MLP neurons of a small language model. Each row is named by its layer, matrix (up: input weights) and neuron, and shows model dimensions 32-159. Each number is 500 + 25 x the weight over its row's rms, rounded and kept within 0 to 999. Numbers have three digits each.
After each neuron's rows, "fires after" lists the tokens most often just before its 100 highest values on Wikipedia text that the model never trained on.

L3.up972:474501542506530493531483471536512511489498468531458484466488521476482447549535500507492515499466475473486479497498495466459512491490532510525459452496473473502553501492499480527473532483516517487497482515536494474526498505500516515519546452474506477494515496502472519469500518551549469504539468512484504502533460531475527495467503502514537499530517504540516506551521481482460484515479
fires after: "ar", "or", "and", "z", "ad", "ci"

L4.up909:522522514501516528501497584509453452483475501496529467514512456512525462509457495537517489509535472477521502512500525513478505508527551504550533469504505498522500517503491531485492470516506487469503502529448468504529492503538524470479471485505528481503500502526475511483509490519507505483469490500480486472520488498538504475560463491485510499504527531473513489479471476525484471456506
fires after: "re", " pre", " co", " Ca", " sp"

L4.up79:534496496470464512477489498529550550542511499511484454506542454515474519500498460519504516503529483529451523487518517481458477490493511499495483482512503489526529500511545467429491521520517530520490502524470467497517533535480499502506526484494513521510515549460531483525509521485494508495478525459484500547525519540492491485503518480473530488524520471511532494476495504478516493470506
fires after: " de", "ci", "c", "i", "e"

L3.up1216:510518456502477492502511499517439500467516517484466488501554497472492510515493498519525520503495528499543505539441496540526507508544486476508519490501482526536488515518521492473480520499538511512446495495501508483493487505473466491468458484524455498461473474541505446544552497449477451525486470492477486487533477498587497520484502494490515503555515486459496461504525535592491477502507
fires after: "re", "c", "ra", " Go", "ho"

L3.up641:496539488555503514507496505509487476487487494528463571480446500529502498478464517513487552514518504471500502508530496545526493484493518506502548470474511518478481508491547545519529489505540475496544538514495510533511503553535462491483483504496502491459487489520513435473523502477478466499535499490523521494492519511522467503495501480477519482542534523492505514492558506492505513496456
fires after: "ed", "j", "c", "d", "ce"

L3.up1046:519521459500522527492539487459523510528496473503460547509574488506500521469494476535474470506478467480482541499485465490526467452507486509515493498503502497521461520532502505486497481486518445495483516480483538508524487516535495535504518510542506497493526510490514524478484505480534456505528484471507523511481476513506470533462504519491497453521517503535505479479540485477495487430555
fires after: " an", " a", " some", " An", " A"

L4.up923:524495471531484479433466472439506503522508467476487516520517521515482486528489502493482481505503471528528466516494526505471533491490504477551471505507515509541469516488472509488465549485519478499499518544487497528484487525480528475456492499501468505521542508513502515530489516476505473524528526465493472500482484473444489501483553532458495522473493497465526527509523432467490493509501
fires after: "s", " S", "cc", " A", " a"

L3.up299:488559464479532491477495491520519475519497493515476484466512512539542507516515484510546512517481491522501505518457454486484531494524472490509502498460502474501504468458488473495497509538463498521456496469559515510509485535543462534485489546518497485487524471487496484490455458521472456508515523447531528469510509538516496486502511519481526473507487517517450533502547473448527520494516
fires after: " a", " ", " an", "er", " ma", " A"

L3.up893:487511526508466499530482515508476501481454464511494482481536502520516495474504505499558518475495494513487535501489535510524449482514507503521523502500502491501498488512483478468494492465525495544468523534533537468432471507504531475504529476453545470474478475495494450508504511489514515492505495469516493471524459490522449495538514494532494485533474518472517487507491485480474556487516
fires after: " f", " F", "gin", "f", " start"

L4.up64:534517495525547503520495480436509497492475481495484548476494524509517460505482507537511559504542507519504525478452452490499513491528482463511552457526500514484525474511529464489507504518549497491484516483478490486502510545489478435527485475536505484491482457501498511546509466469492499509497526534525486462510496499487487508484528531469532466473515526497454439491501507504508513490499
fires after: " V", "c", "ce", "ite", "ber", " "

L3.up712:530532508487494505475507548492467500500493514501518491519522509501465461537501500506494495487499489509513502458530533515466504522485550472531482488463483485488550478513522490513490486517464515498526494507481478525479483516510513519490515437484501456504469462481519460527482535527475513487530501442502526479533487489520509467502474529542558531500515498496513543582491475519493468485497
fires after: "s", " lo", "ip", " p", " result", " pa"

L3.up154:500497501483507506509539512524521453492520500545484490489503543520515453508465513490520494444499519477511530487468532520508495512499453510529508483484479530490485514536477534467507490493517466480504503492498503536472459489523485458476494488522465489512500527490506514509512513499511484480554512509470504497482506517507473536561504520500509534466467484500482523517508500491561499470515
fires after: "ol", "al", "l", "um", "H", "ge"

L3.up116:471508560485480497487529543536525520497506517503506480543535491524528549511485481488483480489514483491496518503506498527477502486507499470512500506502523447507513519475479523503473494490539498481525481483561472506557520497513539490517457480496518490520504472470494533479496560516490425483479487507453506555495474477526503449481469477468512474512499551477494468510464456547525510500523
fires after: " re", " Ca", " Co", " Mo", "re", " Re"

L3.up438:478550459538510525473520509511491504512545505512484517470511545531529530527484514506472515529448490492515502485478511485492520479526516497499468518501491511502468471525487521513510519501522504540514497528529530481537521514504508547479488497530486518511495541483489486498505536462473479464508490481521473516482482606500466497491500495436471485476490507505520506554556483503563555512499
fires after: " I", "arch", " a", "I", " And", " "

L4.up796:552491506523482517483495503504510496519481461485517504507481452495474508475507559490496502476472506476486496503509511473516516511469528522506512519488508472525465524487496483489524502515556518504477530506475495528513458521487512498466510549489482490495472510484498484533488465507472502488483516536520520516454485511496501494496486461509522473545518483528446522512533482484527462540518
fires after: "la", "hi", " vi", " La", " De", "=="

L3.up7:505531442490542519501513503490508473524485521504482467502466518492507492487473508527518503527483497472532528494506493529440509491474543488546530502503478513493511478506540499494457516487546449484499476472535534549510553511490446485508465487519487468475480467483508522528497503538496516485486482472520480459472488553514513481500525509477491490499543544539486482497464498534498503460528
fires after: "c", "re", "é", "ce", "er", "ze"

L3.up722:494510485530510466481531429514519502527497554504480527518482527504471512502480502485485484554469489484460492476518515460511496503502478503504492473481533523497508503500527511560496490515470509479545503492496504483512504486504503496479536467478537529519499492509499472518512518471492488447496488459452501459542476458530492514501458459499492505497470471503465518474513509436513519568527
fires after: " the", " ", " critic", " m"

L4.up982:532482497497498490477525498488501547483491557500498489481533510488539508477488577517489470498489498493483483460501506492494490474538496508541514520557534534487471500481488493492512476481493506488531493505522511526526500559454504478477450430481501501511452499520519481507483514502515481505511489494466503508540481489517482522503466473508482534526539521526478473522515536532516503523506
fires after: "ke", " D", "ra", "d", "sh", "c"

L3.up806:544490468496521526487462516515492457500514532483541480501502518496477505525486533471542485512523524517463494492483477448484533522464516525513478521515500473421450538421525499521527474528504529457467499475477487499524519514524532508513471527498547496511513544495513477475512504497489478485512495483514535486497474485520520514535551452486490533479486507498484520507513463583505550506474
fires after: " ", "ra"

L3.up185:461480488474494475526501479511503483513545457461453498500450481529546530500519519508503523498450501469535489494511516502504528509496488502517483533469528502510495507499503523477509460473522504500479545541471583490488532504482502521504500477558514468490577541455501517474520488495465497490514507520539473500516481520515445515496507513465517516464517500498506508487505530476501522485493
fires after: " a", " A", " number", "ut", "ult"

L4.up1082:477521440477494551524485513509496493499452490574505478538481509531528477521507495536500468496497524518440487469490514514526474478535524469499483467559499495495487473488517474482514511504462459483559481491513494440538528522518502471498516480504535516532513444529527521458524496479490494502515509530546539465486486485528516469527485528465532527521486503503500502544500464505480529523516
fires after: "cc", "ic", "c", " dis", " p"

L4.up177:485504516464508498502501497474479501467485495503501506536511518530420521514476497502533507497446497506513508439513490469527533505485519509477485460450513507516520491489512501525476503494481517480466511509471499501481468556503450503521508538520512513526515494446500473522508509511469523525498549486492461521478486520461483494479512465485481505521535523431543478512498516497462519542501
fires after: " W", " ", "-", " w", "s"

L4.up349:476500516473545528496529481495474544481501475552457509496523502524501472511516475493497501486516448489447451532519522490449521495468519490475512514560510478523494494454457508512466513513501510475496492486524503507511511545452549507513486484482545507475472425477499503487500518512472492497511481445480503504548544515557500478553524524480483486481468519517499469525519507466515525488479
fires after: "or", "ar", " d", "d", "ver", "lo"

L6.up265:475537486506505454455514493502538541549527509478539488489509549498496527543468474522495465503487520534510509482546490459493467493526511477533462488498499468489498516499494495532513532494505487508478504531445467475492505489510497502492444501515505478518553515455482489513580503488476509467510508489495497466533539520530499515539496495461515507546493523516505507512473533513541486545550
fires after: " ", " con"

L3.up505:509503520506480463528529503457509460532501457518508514513514494505504501472483520471484501512445506437513510530462467509463532467540469476505494494503529498528522446468546468494509471506519466520522483483483513474503463531500534527517526466528472502503499463501505497495488508505502497523475504476552507559527474496529506513501531512468520492497514504504527535467522483499469519524504
fires after: " a", " A", " the", "ent"

L3.up69:535503492507566519461519523496523529494456487521477480524485506526522452499462503489500492536542486477457506494498481507479494525460507488530512513469482519476514492585540497537563480517516487498465514506474496516517511501536513509507494499508498473506510512495525537512551505538495518493532523537460508485471516484474486468485504501546466520520521511511480523482502457504546470499461
fires after: "al", "l", "la", "c", "li"

L6.up561:484509465511463506552520474502488462554480487470501526483524471547510535494503528451491507492458476485465511466463526462514530494463517432490510527472508531463496473492446527468498473542538525489506521512526485502503487469506550504556453530516529518529491511494489517507501484505507529462525525466470461496537484527501509479549488468499443474473474471473496485475525498535475543493468
fires after: ".", "-", "000", "00"

L3.up719:500484471473471503510500471521530497481478468504479490506515464536460525494523496460505484490497502537500515505495505500545518489525492464464494475549500518535475520502573473433537493541508457510442486443512487499522538512535490486513506529511473476497515497488516518471457503479497492504524493490508533482500487522518441482534480480522563494507485493506516510475496474493461473497488
fires after: " a", " A", "c"

L4.up884:555481496504470546465497471512470546537487505519485475451499494518513467487501478468468494517514536465507486488527492525502524499529493512516472521502503435472531488504500470508480481482479546519510497512467500514488494503503546486477527479507485499499488497481510481483516510479528508527511480455506497503545477510551489440493512547516488445459475527477497483508484498464448514526478
fires after: "s", " p", " S", "p"

L6.up1083:565478516470520488504513496500466489500450492525531477474524489438476471522471567515489535483482494482451468488509489509512505545472503510523474534490461547473522487502516536513541535529513498503461479514505505502520529509512549521472521504468512493501532483520528526529545494478455489498505529485526483482520491470491509477492500491462483504476494512517446474502479538567506495518495
fires after: " ", " to", ",", "s", " by"

L3.up776:476455518493473499473505510492546512499503499505472494460489494497523489493454501502532530496445455531486501532468443507498519493508500513506490523489493518547497509517552492478490502535499473540473479491480543483525467523479505543514507502524490454474527545497489452497500511452472477475514536500513508546481532529492465480507491499467510444526499509525529519508506497458520508470533
fires after: " a", " A", "ar", " up", "mo", " La"

L3.up1237:529484497515502504486523458502486480546521467476485514503513472505491452535476488481497474523487456507507507518528485450447519505451464499509484483470532477495453462486532521490496548476490479515515549519539572535492486534518522511469455487466495475497510534498520541524545512484505515470489552507474432515482485507494484481501508523468480468476487493483484494463499539515505500513502
fires after: " be", " Bo", " He", "re"

L4.up1275:520503569469538511511496489521495511524476467516526519535522505472458485504525475485506512518470496541539509475483442507512452451411510501473532498536531504489515493504505505502472477514505511501469550500439527528502526496478507477487486491526475528546502482490489529512535481513489509530503487470532504522512506503549489486535523495513515499533501493495544494532444543502483472489520
fires after: "w", " out", "-", "un", " w", " to"

L3.up723:471519518514505496484455487488507496509477474518549538499500503532508507483529453462497496515508477509500502503489575477467556481484532529518496466500465487537485485516508451455491501510481478486501506491482519517479517461467530493479518520471512492462505484546500464495478581528493498498527501485517522451509542523486505494521494501494495517512489465481562495524481516494508540503513
fires after: " f", "th", "ar", " Car", "f", " F"

L3.up348:455492443528485505502506472494481505508455531495488482500520538493470456506485527462530515539528487498451461500482488507464488492454505524475511513476481505470503494443498486542489471488482485507499516468518505511504486487480512516510532521503479473514537492501541469532466521479506475509454490542484462472472556481480541439471522488486473532492510514485481492522492481544497517466523
fires after: " ", " ca", " do", "pe", " po"

L3.up184:518518537457519466467516514496508488475531525486512491472543480509482486484494502498515511489496504511496488464502488473510518481499534534494477495500501476461493518469463447481535520499545462474471485508452490495495492513474519511495506471487490511517542507541495525458553482481480506501540502457495509472488468489519503472519533506590492489493519500497557505539500498495484505524500
fires after: " ", " sp", " pa", "par", "app"

L3.up547:546469490516534472502543502515450544559472526509503510458478468502526452532475482520501473478511492513539494492499481502498538514531504495514490557495498548510473456539464500526531537489520512488457506518514483510529485499506499507496453506511492462519514536500503497557513497473538484488492504496493478560508493469530498457511478464488507534480519512477528476532548549510536465526549
fires after: "il", "ad", "e", "re", " He"

L6.up739:525491523559550493485560530486514479464507505509496500550516493445500518496527471505473481503495496514517535491465488489462470513523537535476499526481484481455502450547531497531482528451490512479463492511507497490512514527497508528471466535523511474490510562533511493498494503527488505479504459506481521488476491499473482492511500484483483487500568505469534518473483505495490505510513
fires after: "lan", "d", "la", "le", "li", " Mar"